config.toml
hidden_size = 192
num_attention_heads = 9
num_key_value_heads = 9
norm_eps = 1e-05
rope_theta = 5550.0
qk_norm = false
bias = "qkv"
tie_word_embeddings = false
init_std_up = 0.0592
optimizer = "adam_variant"
weight_decay = 0.1
final_lr_fraction = 0.0
doc_mask = true
MLP neurons of a small language model. Each row is named by its layer, matrix (gate and up: input weights) and neuron, and shows model dimensions 80-175. Each number is 500 + 50 x the weight over its row's rms, rounded and kept within 0 to 999. Numbers have three digits each. A neuron's up and down rows have the sign that makes its largest values positive.
After each neuron's rows, "fires after" lists the tokens most often just before its 100 highest values on Wikipedia text that the model never trained on; "fires on" lists the tokens most often at its 100 highest values on Wikipedia text that the model never trained on. A number after a token or word is its count.

L10.gate232:512564437539435428513473446457614529550472567530545506566474484517550583416490493488576362550538494476423574392472510517499497473459511477542512491536583467492574470499445498488482510509433504484436404484435460490518467543542502522553454539482370471516561531482437452449556497498512409451
L10.up232:567500484497483504576463470413552525495488492546466469515466494535485535563523451616459462497479432476445541478513488605493524483405424565452496487473568422508442537532477528546482527489367542550437562495524433408493491501516525468365482499544485553464598585532442459510439506484451526419
fires after: " al" 19, " St" 10, " D" 8, " H" 8, " S" 5, " O" 5
fires on: "." 63, "-" 20, "'" 14

L8.gate440:441494516478567525517527463535587485458447472543557498457486454559525528556623522538537562460427492466474572570506510451524473551465500429456526482476597435422467504509465475517457485466499465481540556468489559469469575411495462489494515498435589563424564527524435491479321461406558476557
L8.up440:426481469472542514511389545512458448528570483545463439559425541507496490433490461591471520471579535429525501487470451455531448471496455480528464436538492437447495503528490503607485562508500505447430544557533491492541510453513424570524455529434509450460457535577508465508592509541411507644
fires after: "|" 37, " No" 5, " 1" 4, " 2" 4, " 3" 4
fires on: "." 39, " 12" 14, ")." 6, "b" 5, " 3" 4, ":" 4

L10.gate289:530450395530523505455510438429447488537493451513537525512535587518449412428620546399423624500479514443565504511531425556451436499473548562352489449577435459539514608539522463471533540496583575501547484511485554531558528439511419502586470466509403451555482524491536455529551470421434506546
L10.up289:466475473578589444498479477462466417513550433489399553569486472539500496471463504491510460485470442499538473539457577497520402553381511621492499488566579468460533514433462483388527508452537530483446543582487493485524466418427555467501571472585400487492581533520416480542506494406427507586
fires after: "," 44, "–" 27, " (" 12, " ." 7
fires on: "199" 21, "198" 11, "197" 8, "25" 5, "24" 4, " 195" 4

L7.gate383:554577496501496505433470467418518504505549464552488446625452549510597423641493421521356437544576503590491441427506482580505545493545496540509515454495460454516520541493566458561424466425482588524501380480528525386445542533481484445531482469472432483498505462447422477531490505488591529429
L7.up383:454516516550524597539465472482450355516441524553465544416420431522429521510531569544506508527412503469473477501463443483562449565425388487393509487589537504500605529503478557597502457516484523481524476545535483491559538435486538549466551579474587408498484586479573494422489566434455530583
fires after: " D" 23, " c" 8, " d" 7, " O" 6, " H" 6, " W" 5
fires on: "." 22, "ust" 17, "'" 16, "ent" 11, "end" 7

L5.gate459:504515526532551492558556434480457466550549524497507407499549537493475515488512531493556647505419512464478548560522562544457444495494522493429591511483506430494476567521530548529502431430608476580537614547569469505578552619499460425434594498467435363445596531429569515533420593448433552416
L5.up459:496556427449537568550598463514460506512548508501474467547512444436510538476484584469551421556444489452482432474475621521480525445462498497456506591570565495430585407536542524469578505544464507485529521573546466560449503472446577520566533574496557481496485505433449481476476612466428423530
fires after: " (" 45, "–" 12, "\n" 4, "-" 4
fires on: "198" 29, "197" 28, "199" 9, "i" 7, "hi" 5, "oto" 5

L7.gate335:514600503499537515514449531566540441457566485522562479480530534483550491540573480500496436442499435483502488526449511473547437551523493554530469541501497495538497474519455474493429512543502538534589598470531554528467614529591472441478467514484552439361488495484503395508501468486523476489
L7.up335:560492515544383479525491533538392451533589481494558540478486478523530525494429516556551458444474488503508446475488498558514564518574414557511483568464446416458533473601461515475530517481501533533456568463478492606454429569533495531503446580458429521454506461475572506524476578487557500485
fires after: "-" 64, " l" 15, " re" 4
fires on: "b" 24, "f" 17, "ens" 16, "gr" 8, "l" 8, " mov" 5

L7.gate218:505491497529507461494556430593522507606467477573512586552574499580483517517543413535478506494475462527436488537523488535526470539419494565495518485549561421482519513468442419616426453484585494433447524601530509512463569520588565561395425479444544471503443507499549511430498465487474528552
L7.up218:527441471542483512600477524602551595486552521511589481505496616583517537604433489490553560549445513459539507508542492473545486459416530549517424429395549515517486484573498506465465496519569593545499491542454462457421415512437547481536474459487482545464509437516572572517489523536454546521
fires after: "\n" 81
fires on: "-" 63, "==" 18, " |" 10, "°" 6

L3.gate381:503517474539476547506579488394519511505537463501457564622528470536597478490467574549578423463513585534428431467490464528613487507549526507520461512515502475538527546563564515558463478544481546587489527569510485493397507520490436430453473617579522457415506377472507456425490472512589509455
L3.up381:558601488609467507482502592497592448439600440480532437522560538555501478498582513560454502418462539540505517439578451613554542518544480573538393495499541445535583559466573538509536580484544603507490516461519397481467505562481475549490498516631444503524425541543468549547444444520445475551
fires after: "\n" 60, " the" 4
fires on: "-" 64, " reb" 10, "ief" 4

L2.gate377:504481501578501459494525500434506476478497515503563466523535459505419474458507531408505408587433560423478515584452464564489512514534526498550501550505508502534600519545481454468530555443517506546573545553522519523507543483547456458571480434502441467530445558487591420433365494448476466494
L2.up377:554514408475472547545496473472385429449575481533483471526481512521504600470537560484526520490408551537604508450523474489510470514508526614504503498525510496474495534424526489476529546475421445488445446579594515501485624391408479571384484418543490456583507571510442492457563521484345580546
fires after: " (" 46, "–" 12, "." 7, "-" 4
fires on: "198" 37, "200" 36, " 190" 10, " Found" 7

L5.gate189:548466486519447585506499455611437532467500497476576524466463429460454509443499444512532527509438496524480473461530346552493515467508576509430464588514526444505537499450449457583507525632507467413470378546494530430482528441481478454475471511453477506540424486511438431578459493506443548527
L5.up189:538519510485469475478548454497504515556584459505501527457546556489502567364519444532533474466395504545497473513449476499532517509465524533571509477533582436414518538576473523484484570496409520445573550563541657466454463421532449578428417432529486492539473512481506462453526420510425479534
fires after: " 2" 16, " 6" 13, " 4" 12, " 5" 9, " 3" 6
fires on: "–" 98

L7.gate130:501511468435438421466531559446594511465496546436480516548495480567536553527511538455463457479572479510497580593437511460559482545484487494541444491514485523564468420538485455588427538517535522545485581509465568494389535474541471481537468483487485383495551477575632445536530583394454437536
L7.up130:509477457528486454497524485573538487547474531497544470448514506520540528490477547475557449520448526490427505606422546463467469515551508627562435473503530558465541391554504479477374564464500508408521553412559525493442450615511496567538568574409536501559553583553603531514444524464390530477
fires after: "\n" 85
fires on: "==" 80, "===" 5, "uman" 4

L2.gate228:529502405505491603517532442429442487487529460542500545526513465542438482474531527485477488583453533475497486467589464513477462554517519388489529404551435478557544575460550388492508467522497518560418467398529571458391602447494563582509504473458529498554566533504527424478494545576522467538
L2.up228:444520493583437607469503476464469556448483461399506544531423493498482391530396521394570589466433509476527473463500496447485515514502510451456500463530467448428541533546476463449578531521429486554512485475527536423467474482524453552502623515460503500501466571466443620477469506523635476499
fires after: "\n" 30, "A" 10, "|" 7, " |" 4, " R" 4
fires on: "=" 33, " sol" 10, "ux" 8, " Racing" 7, " x" 6

L8.gate489:444530479470457536524484490468508486516610478470471414546552511470481515473519498501366567447459480495555525499560490596465440486527534486520441509540459466570537456422537437569469496482439557533554478509474566480467459491595553532464492527518505453541526489542494528590504458468505438465
L8.up489:540553485390544479629432436471502515470512450516503418540575448500428543473505360536412533550492588574496595467577565519530563478498479472436501559468535529575551426410497627398506485582431483414534482541563497485579471530494481441533478542511457458493418488477419429507431460522425442515
fires after: " P" 18, " G" 10, " T" 9, " sp" 8, " L" 8, " Sh" 8
fires on: "ir" 38, "at" 15, "ar" 13, "l" 5, "ed" 5

L8.gate280:573456464569496521522464501506586526380538500534493479462539619485474597501482547495499463521498523569485590497518465561455429466538594527463453579541466516425501495495457447556554558558468578481493534646544483490556556479491444441407503533429432541491412513528554447594583516582476428539
L8.up280:442510562439408472533459575474479552519516475545447419545588556565441574480507543522520442451490483486507538416515571469556505513457528481355545496560512468404612380542592452578486402505502488485560477487459524545540487463564466460479469526522518464434533411520433460456517376441505549552
fires after: " R" 20, " G" 13, " J" 11, "R" 10, " P" 4
fires on: "ers" 12, "es" 11, "er" 10, " mar" 8, " rev" 7, "art" 7

L7.gate228:503528584457481448543589523505481606515433503499581542496519516470558545509438462536443399451430409503438488538446484510570490493576509496462539572568509479532493510553431511487465437534527623552318438516400569521446641456565552487613523604556508440478446508427519496588534552414484556562
L7.up228:394471511520476471486528477481473456565510615481488519555469436433508546460427464481480449503539519484549570473468523518585522462491548517538524539438526548545542579459555509478369528558397484491473449377457459555486453555548553552475589526563540446528474472522455510553545555442469570479
fires after: "\n" 43, " al" 6, " l" 6, " E" 5, " m" 5, " M" 4
fires on: "\n" 43, "p" 7, "ways" 6, "ist" 6, "it" 6

L8.gate157:509556537540477538581491470483450469468519540457552408547441589515589460481537452432447537551552521561502412444503467454454513547523535456541485518517479489517500511506425538485494520403553489442484432594544485448498576441531531408438418449586478516489489546454499539518506490414417413455
L8.up157:385450498552520460530437550545414463584435495517452549437522527490557490471480480671418486426532385534496505526517559596520499470544454513572500541413551567459524519533550578438468620554510487542580533530501466472457497528530509526539507499553542509485617493476493488515520546474504492467
fires after: " (" 21, " In" 7, " Al" 6, " E" 6, " Az" 5, " " 5
fires on: "s" 20, "198" 16, "er" 11, "ph" 8, "t" 7

L10.gate106:484566421435497522601512455526484492467530446482489569456490485525520591477471422493488609481475579540455438484588501481550472463577548513493456503426509434517561552570558565566530461464553548524471514516482534458432549508466557510511568438421597466514442513514473459555549489540536501494
L10.up106:512471487507486546403461435468541486584589454458573424558554434469524477530485500527579508493451551444620516438478468472547526405445480497531499513460561481449538536473539508483562583534462395544482448561559521504578494446454478491472533469434460496548487545570484545516558568446517544433
fires after: "P" 11, "N" 10, " k" 8, " t" 8, "R" 8, " m" 8
fires on: "A" 12, "H" 11, "P" 10, "N" 7, "il" 6, "ach" 5

L7.gate425:396493491428478533535518544400417491501619551411514460511569569523516502477526511393473533381426435388493482489451547501553584595503501492484507536516524499633462538501471518632491568416484454493507493567471542511420483411553501507444443513511564541471543462539497501419430478423466445534
L7.up425:454461471515496537416583466514475439506490490616519424484534542506527428499451456557522508501496521574462568466534564477486521540604472496503472454544580499511469502488476505564522459452402607513545510477497502494478374598609493552572509532405403551486518461453539524439506491516472484557
fires after: "-" 36, " (" 12, " S" 6, "\\" 5, " \"" 4, " L" 4
fires on: "b" 28, "n" 24, "g" 17, "ack" 4

L5.gate432:506505445493472508472456531412528396546424408570534496529489524622533484488486497536624409425531472559530447479508564472474552518486407464465518500517560510413533411462490383525435447559469452446458445382429539577511507497596496498544358544465419530435469467501514533497379530394475493573
L5.up432:499563537460555454546468472500504536502496456514507503443438494473455545510376476571440547533533514621527477514460420514613545580449588540602508450433472580556511617527548539524468573536491449538413479521532524521388503511532582429493539564505525459500437542481485476559510531518535547570
fires after: "\n" 97
fires on: "\n" 97

L10.gate463:553576432413524475534455517449528485489554581543566543467558519488480461483498517505410481538420592532471455543587547466430520496438535476460559513572441482504554544543508494498528410453457487534524479503487564433572553531581498430426496461485528464469530438375466481546601407517497461466
L10.up463:548563496540441544588427533502510551460500531502498471428565508535493369485438473543498479497422551553390499491604562500483511425534439472552496564569493521504500602544482385517570509585513488530399497547546580466620538499503498452486572542456562524567594369458472599440594453530543542534
fires after: " 6" 27, " 4" 14, " 5" 11, " 7" 7, " 8" 5, " R" 4
fires on: "–" 71, "-" 19, "on" 6

L5.gate348:595478453523426508546495559499589519528519507494564453584567553538538522506490530422370552485493382413481478540497528533554433509493557504546432468474434528527541543390571435548424489562445551565503548465513573478500435500523453576434458557481524538407515445547482398481506491528406445514
L5.up348:447440454506551486490538528513575541483532449474528484537595429521515529563495460522564590556477466510467502557487512488547516508464526488522443463587462519471425453569480498438443587497583510451448511537580483472412503481437569563539575578524493471460522507577525547566462527631491485582
fires after: "\n" 100
fires on: "==" 100

L10.gate239:421476505407496505504493466510556486550541461467620519564474621416541556566549446534525493462481454502523528500538453490535485525487446573528414561442473530486487527485426538424501549538542560492496528531542589434464514423508521495494485505470508506507471524483532539403528532492462575515
L10.up239:491491440386534471582485481401500489465411399514547480515489481607581525438451474558455487555527491466421537458508506537481536455417492413472471484421478504546561516428439501491542500396488510401530560516504558506520527466474451454451429514455541507586460533438462447506497541531450555409
fires after: " D" 26, " d" 17, " o" 7, "L" 5, " G" 5, " O" 5
fires on: "on" 15, "'" 14, "ur" 12, "il" 12, "h" 6

L7.gate25:521466445502463448492522413452552571467497472506481535503541500458452485506508509454391511426415486571568470415542508567465493479589486479450430545607461489581404527539460455514505464532529610445464533530596566467423466457509496572468546565452495449528456440589504509563454522450527549476
L7.up25:458514501431541508455544454459443453489435559514485435546482449420514472434625459474497502378399509530534484539526482467473423476521460462417570449466413445487533603468520501554558470512544459424500445470497476428496511459558543470545410503499481491612486557491530456469544518450411546537
fires after: " (" 21, "-" 16, " un" 10, " \"" 6, " S" 6, " D" 5
fires on: "m" 22, "v" 16, "n" 14, "f" 5, "igh" 5

L5.gate341:608489533555503394457478535465529441443501504506509432451501578547527504485448504640524489490486523513455564464456456572461539542495463553473478501518494489515525520447500520516460564452470470567466441527502547579470497478457473428528496435460448488509554509596478421385494484448510423500
L5.up341:576529447513458502516401480483613458486465491464513449601553489443476618432555386429405479445510424469473500511467536490552454485452495539532490551575492577577494492491523505649541475455489523493504507585548408568505549470530501476460493478451489548498493431523583401433524542546514425453
fires after: " U" 15, " Jr" 11, " St" 10, "S" 10, " H" 10, " G" 7
fires on: "." 100

L3.gate463:492514476452515635530503466523513578427500493479510533476509506444509514520479567511542412438487405535516448553505466541479455456448480513523505545541485522490548490581595563588559443454538457502554455549520522534562550461447569524511482469569489472617500574449453533455428486479568520462
L3.up463:518501422490499537471489436462463493532379504498494520426465514532419508538469456569536558471484496460516492511566468503566531523452542472510511596499480568500522517415497499453454480540415527487475558484582603472504485513471508570535571515481538557566484567422490427516412513434439539534
fires after: " (" 52, "–" 9, "\n" 4
fires on: "19" 63, "198" 13, "200" 9

L8.gate257:562458515469471504521491525562468515527495612441586410528507504499460581551433434424512565505495469453472623542361495479520436494494597551469558540520479550469534596499571532429557544480539471458497542562509507541525507463528596432537458478475462530450503492509518538558508469539496479553
L8.up257:446414472502568586534534499463475460514533465460540541519375492484431488517515542440489583496446292439519451558451355396471527494498582462528544530576575486537497475598461561515469502462464456554554426533477513481435443498508527443500452570511520537517459457477424492498509479593547468498
fires after: "." 43, "\n" 29
fires on: "On" 12, " On" 10, " It" 10, " Al" 9, "It" 7, "M" 7

L3.gate425:454440521456498540521506563524474407469477556507500487427574436436565593495444486514556479546437492441471472534481463459505579507566569571489511434586519482630520441524499449398540499505481507444459520549551519481484506434522417607464515589502512530552466465495528444501512431512434477524
L3.up425:516493520461409510549490563491570398487525430540440497508509499589524510576568469476438424492562502488594465469510452413437415575483509549543515527454524463508523634514542515561443533575440471508464482482499558479556446503524514522498492480476454457419547476397464464500551534415499459551
fires after: "\n" 100
fires on: "==" 90, "===" 10

L8.gate148:447502436545576509431514406480450489498536518434482443544455509531504500519524534494405507496460570535544505485442376501444488484580508505489513441548550457500417520509441432507501414535573504483473377504517394496458517378416452413503454504383459502497508408473460504489449459411446474401
L8.up148:582507578526477482551510434554418443484550603546503481507509498601515439376458552454478547551563508534535491557506424520490519530578487451509460387508536483519596480451503550524496501512456415533489414425510365488473591506551486471416450555565457539519490536472502480444531532545528608388
fires after: " L" 22, " University" 13, " Republic" 6, "ishop" 5, " College" 5, " Al" 4
fires on: " of" 47, "." 13, "ph" 6, " Hy" 4

L10.gate295:470508438433519502497489464510510481427474553506460527537469466544486526472507419420468564427521609479472503514493530492454533473468595514435514484531388470568522581465553501482500431478601535474518440523614503397501461506566463535488455478568512548547546467523405460474427506411576492573
L10.up295:526514494532483524467571412415489448446539412399354383437493575512560413501545540519467497511542527477573559515471461522511480547372480481494510523434581499483428495584585527424520547470516520521589429534455496511541532448490452496531564465440454389486500597517531528463559431544524462491
fires after: "," 93, " ." 6
fires on: "9" 14, "7" 13, "8" 10, "6" 9, " 6" 7, "4" 5

L8.gate212:486455546525488510500525645609433440480517497540509500502517493523494545529550501490474523472463483529423494481516533453521458483528533535459446522464502504461461556544484388507479538517541541505415557570518551498401466549548425472476452547491455467448500505510557490405502526474511612538
L8.up212:519517501473514471478524551528392479503443482496580476459437567460545506503553436546483466603466561393445560541591520530465545551521394425498484498429464486493505480488500519464508525402535409417498502654434507452597531445481535500516463573444487474445497490490531536530462511526541490467
fires after: "-" 36, " (" 13, " \"" 7, "/" 6
fires on: "r" 32, "k" 19, "w" 18, "l" 11, "z" 8, "20" 4

L7.gate153:444488438486588464468530491499513459506516485524558440502530548505463508500409548429467476536437431475471542522572528544630457542529584461580523461522445614527431452491526522445498376436428440387479414414509549515446576534495462549500374539584524475509565514544546503560466508428467511429
L7.up153:462459599472573499430484491551479503533466526576454453497486516427488467417497489607474573399518409507360506453412425446520423534516508529608563608519467499508490465543530437481474497462548507438614520525538490553465531576460467457475467542536521548522566578431582527470462532438469613477
fires after: "-" 23, " (" 14, " \"" 10, " l" 7, " L" 5, " O" 5
fires on: "t" 14, "m" 12, "and" 9, "ce" 7, "r" 5, "et" 5

L5.gate194:465572583498417436453518506555530518516447500506540483421584426490508514438453534630607503444543505507534403580432533554593462494542487524450530459560545457445558503521490531582504507549521479476492583562476439486547535434480483550393450424578545489502559511583595567471431487540482481500
L5.up194:505490532558587507426514516622500573505479540496498483548485492545410561518532481559529444469551511537493507475461484564493508393478495493498534567433533640463404386578491516486496585553563449525544580525503502488412502472511521512563461541534441396463447526473526557561497563609529607501
fires after: " 3" 17, " 4" 16, " 2" 14, " 5" 8, " H" 4, " Ch" 4
fires on: ":" 58, "art" 22, " |" 13

L7.gate244:471559499475477495431533579460483474547464513347502474474470431435427499436481540550480499413512457518481506480557435471414444499466539390544559530583475439426516526525510481475443481585515481446420454531483538495430560450528340465518451449462538451493495556468480503465512519406510495507
L7.up244:504561458428611535539480572461602483587528451430538414585487555436617554443487557478545595502408461393576467448490514476580525556458534515550512550490584505563487494524436451553511500472553564458444587582480463504372496519528445528522482494465536492443489577492532445521479570505473410499
fires after: " l" 18, " d" 16, " c" 11, " f" 10, "\n" 6, " e" 5
fires on: "iet" 14, "on" 14, "igh" 10, "y" 8, "ock" 7, "ic" 6

L7.gate257:524536506442538504625475446435398471589423512462547468471506511566518526511544479576462535436474476459489474520469595522566381588478497487440505478525553512484526499580376436383418514422480561484425506517458530489512580539560466502500460453584405406475478529509500508485521533488445538518
L7.up257:528404450498476491520443511470438433440478556529453501436381520553508506544543418595512447495520505481400623536481534431500443481562554468482525520531538514530571516527439521457612541508433544441487498496441459544546634550487531515514483481521523474521493577511525481461578440412438573490
fires after: "-" 29, " (" 24, " \"" 16
fires on: "l" 32, "k" 14, "f" 13, "ell" 8

L2.gate381:618559553548463575588536553421479497447390518547531443445496524420564509479447427555494510432509411396459525424575609477500494507514473565509478539489487495537471466497482403449508553558514405528577529581574522539438495508522465534496565544532498486505522432556433501561392503538442560481
L2.up381:509512505551478516396560505514555490447470517413589451450524464554539587488424492570504523517582517577588432446451506481471558617573492475532478565504581492495566484483538547422482471542463451427514557581487496446394555488442538507495519483533522546484557585469516542648556517468549505446
fires after: " (" 21, "." 13, "–" 11, "-" 10
fires on: "19" 61, "$" 13, "oon" 5

L7.gate216:436551509386518453577520533370532462441509506447441495550466548485469466507550585503465529489464432395611539498504544429499527520534508531504471510441509525516608484461520598552627596514528499481435448496446536523447555510503579513582463534506531542468381401430397398529500407462482471508
L7.up216:433530501504431452482440503466484486449513450472494522500483523442465498487569492499458483466462501543525493470500490460478445461550513485509562511449494490555663522451454486553535448537459449420548409494508440529507555470510494482458471587505494457522446518509442436408464604527440573436
fires after: "|" 17, " L" 15, " f" 11, " F" 7, " dis" 4
fires on: "e" 20, "oss" 13, "igh" 10, " 12" 5, " 8" 5

L10.gate207:632477484530507480498528422487586441510471556516548548417564557488552557528380446469509509458460441527512447482487520575364522497482512469483519503551498500532530520463548496524462462540537433467478435507522483516471555492481471505553481442455458483482523386634436473579421540478531437462
L10.up207:527571462559424600530534401470562504545543530441475470574502505472556574435519529579498456456405513510491475503461592475526546459511506497458441535462530526460568470553466421561450525576530474565491438506463554470505517502474391486542562416482565480478533437462461545546517481547501508482
fires after: " M" 13, "N" 11, " P" 10, " L" 9, "R" 8, "V" 7
fires on: "N" 16, "A" 15, "B" 14, "M" 11, "K" 7, "S" 7

L7.gate97:472493513404544472637551508507487573504453481584654518440551532537505488532522504537515522459479426488444442548514545452485433532548423504480499577449459475460534411561477503449465499542568503427507581505580521487510502410520426444505449568570565438460417573496510485490480506447462554558
L7.up97:487587511568525523499515533538446491475565583572457507512458479526453578532523532421529554509509584449376521525513495510432515583502434457552552529484425444534493519407501396511552549486501465475612505476531568523514583620576457579423454568434450491555493436577444540480517510442470471550
fires after: "-" 21, " \"" 14, " (" 7, " w" 6, " pr" 5, " f" 5
fires on: "ed" 31, " out" 17, "g" 8, "ant" 8, "l" 7, "st" 5

L7.gate192:436509506500603499555527503482439434620478472480469518502528501538532437486602389539467574478616390556474492538540562510421466566559468462522517474557478529529569455478490514576496612450529470445509517565457522517449513470491427494435512481505520464481558516549446525530530454457465514502
L7.up192:426493517467539518579486508500476545576579474541492479582491605436658511460502514466551519499552558542517475493532523498548436487562491473453569490494509433521553429505506417558467483409464494428454538539514525547465444463488550420467459591537482572428434519542446556520505464455460475533
fires after: "-" 28, " (" 19, " \"" 11, " un" 10, " re" 9, " S" 5
fires on: "in" 21, "it" 11, "h" 11, "ad" 10, "al" 7, "re" 7

L7.gate307:502502538510506554506458526540494465536518462435359516513573526487481515576584557470462423367541549516572447450516552527540397459407506521459560511479462503457472468493470480479473456541535514468580460589466466495458546524488498376560472451442492494419449425428478510501508413491512536488
L7.up307:576583491495541498483519577542465466515547522418455498459553429400519548491556446453502467344538440558447605425535526510551455509530520545566473563474499559461473553522545430474483421502445444522568574504514539437435450512528515504545578444474502391468489477479472526434532590437461466609
fires after: " (" 24, "-" 17, "/" 15, " \"" 9, "^{" 5, " s" 4
fires on: "s" 19, "t" 13, "g" 13, "H" 13, "2" 9, "h" 5

L2.gate210:575489531469490407562475504508502426435549473469460529451484574491531430460523438424540432497481392462450517513537410606575583473466500501490442524451493493409593496548449554481486595502491454550464439542449490648551530445454506528406460468498535531546479569494434498529497524509455503482
L2.up210:490423462474460565506474369577413530502534543600520491519495626459412493442449464422495539535407489617545494481409395502532527562474508446464540516494437492428502432502469516516577510498560496488490502412552409530481536553509461461533462491580594522471497544469526508527417499432488525432
fires after: " (" 39, "–" 20, "." 9, "," 7
fires on: "198" 38, "199" 28, "200" 11, " 194" 11, " foc" 4

L10.gate100:473511484541468524521422549428508496468528496538418483578457520495443509477468525526377563532607483530507526496491452545507541538514592585455470476492464494506415549481495525473562520479442481490438329491493594555477534574469512549495528509507479611588436549564493516550539466475441501475
L10.up100:330417520546545502568515489419511474454583547554478471493472536539469468379625469476431496534421492499486512528435543491415479524514535569407536498500409517476455507420543487465624470529542506489579486498432543485467494484579525540512496491518534510620457477508428510411564404491602514477
fires after: " |" 52, " was" 5, "'s" 4
fires on: " ." 29, " −" 20, " $" 19, " U" 4, " o" 4

L7.gate354:529568449526528468525453508417578482524557489567478521495599463532549547480521506460495480483546518509567573470508560417437459460548546513510428567506512486483569578521554542514479522456563455508600552525470492498545542494395444624463461555536563586566542544484531486578504518460394388534
L7.up354:545560401517533570435454502421531511478590517431545475493554493597489490485498483558574421364467456472568561499560497520492518415494449500440479547544480431678591464516506550512510497514498516535492487501475551555522511476574462527558467528467563506595466367476409557485505480488512561500
fires after: " P" 23, " T" 14, " W" 7, " R" 7, " G" 7, " M" 6
fires on: "oy" 11, "es" 9, "ign" 8, "h" 8, "ons" 8, "ed" 8

L8.gate504:480557544573528532459466548517488492542526495483500503475539523431465508518538440454432478568568497534548484427401416535460485480542407542478486513538544494575463410536508571575556557518497483580458418538497463554526527536556544516530447517466526464460334346497430452480487460526529415523
L8.up504:573440566466497562466413411477544562449505540484526426492604590379453501460510447525525522438560507502395534476579514557408488492610488486415492540543550466550550376482551452538504476568477553487597618522529521542507567517505512474495447534580468477529557489422494474474482422448520540435
fires after: "-" 25, " w" 12, " (" 11, " H" 6, " R" 5
fires on: "d" 31, "n" 17, "s" 10, "ed" 7

L2.gate300:440466467482495621507581568597475428408498473477478506498548486545459488422576532473411430481525526472512510425444543575482498511492501619419524455592430471391412468555508496433415503493589604459530496575590589474501518456543517429453525452510493544527517507477485413544556498490538607427
L2.up300:447433400536483478503472491456538488494570520465494579514534464568448443523504438541487553521466640452578534472446480528611544448574507510494549502496457519503495517427444504510479413549464473552505458511566535457580554491475487468464408450549466482500495527460377491544577441635519586521
fires after: " |" 23, " (" 10, ")" 9, "2" 6, "s" 4
fires on: " −" 20, " ===" 19, "}" 17, "−" 11, " ====" 8

L10.gate220:443419540533534443467507487503509616465548490433539507431536462433584571518508464391484508537466514425529502476577518474457436588458477503494550579520438472587549414508473423504448412479490483448491472465512527542436501498482453446402546461561445485489533481572471520504476520401491523554
L10.up220:419503460471436554473402538527452516431545562522485524432523410527509493487457568520459480452561536573547531451498440463463473438556373532468453406460470548553549460589431408528453457411565450489524555545419433453462481505545507543407489499504539515468497529523515519356521495465496483499
fires after: "-" 31, " (" 15, " \"" 7, "," 5
fires on: "l" 36, " al" 18, "Al" 6, "de" 5, " G" 5

L2.gate31:516522503535579461447535466473584439524518493467470434464414523506532445506582528607513528539530452448562465424415583435463476447505621578467497562523422478467442475548444518431480533582544515576473400589544487553549528531458460539434535433518459528484459502489503545581524463496484477467
L2.up31:505464507501420434486568546473476552465517450423491476534529606487456530522469513485508552484525505497446515503492509570498518559460498547560504542438533512501429491517551563543484553405523431581549534458521575512482461480484573515494475489513513522549440538521538522521389517435523474475
fires after: " (" 58, "–" 19, "." 9
fires on: "198" 37, "200" 35, "199" 28

L5.gate301:447464457496549473499419462508525551464572478470555441503602562476559501357486571490520523537630465543529444383508492581481528610530440432457476440542447477484468491441553549473506482590533534483542448555458563469542498462449522575479525481562493506509444531534459408524435463568436517522
L5.up301:554485442498489602510513509516564422349495528457440476508587510501509514557441489527535452515436500401509419544441485507480574466451547500420516494592420524578529519494466402537481534482524503517567517479432672430487548479513411462465456485442580493413526493514442503521457451486487470485
fires after: " |" 37, " (" 15
fires on: "−" 16, " DF" 11, " MF" 10, "A" 8, " +" 7, " single" 5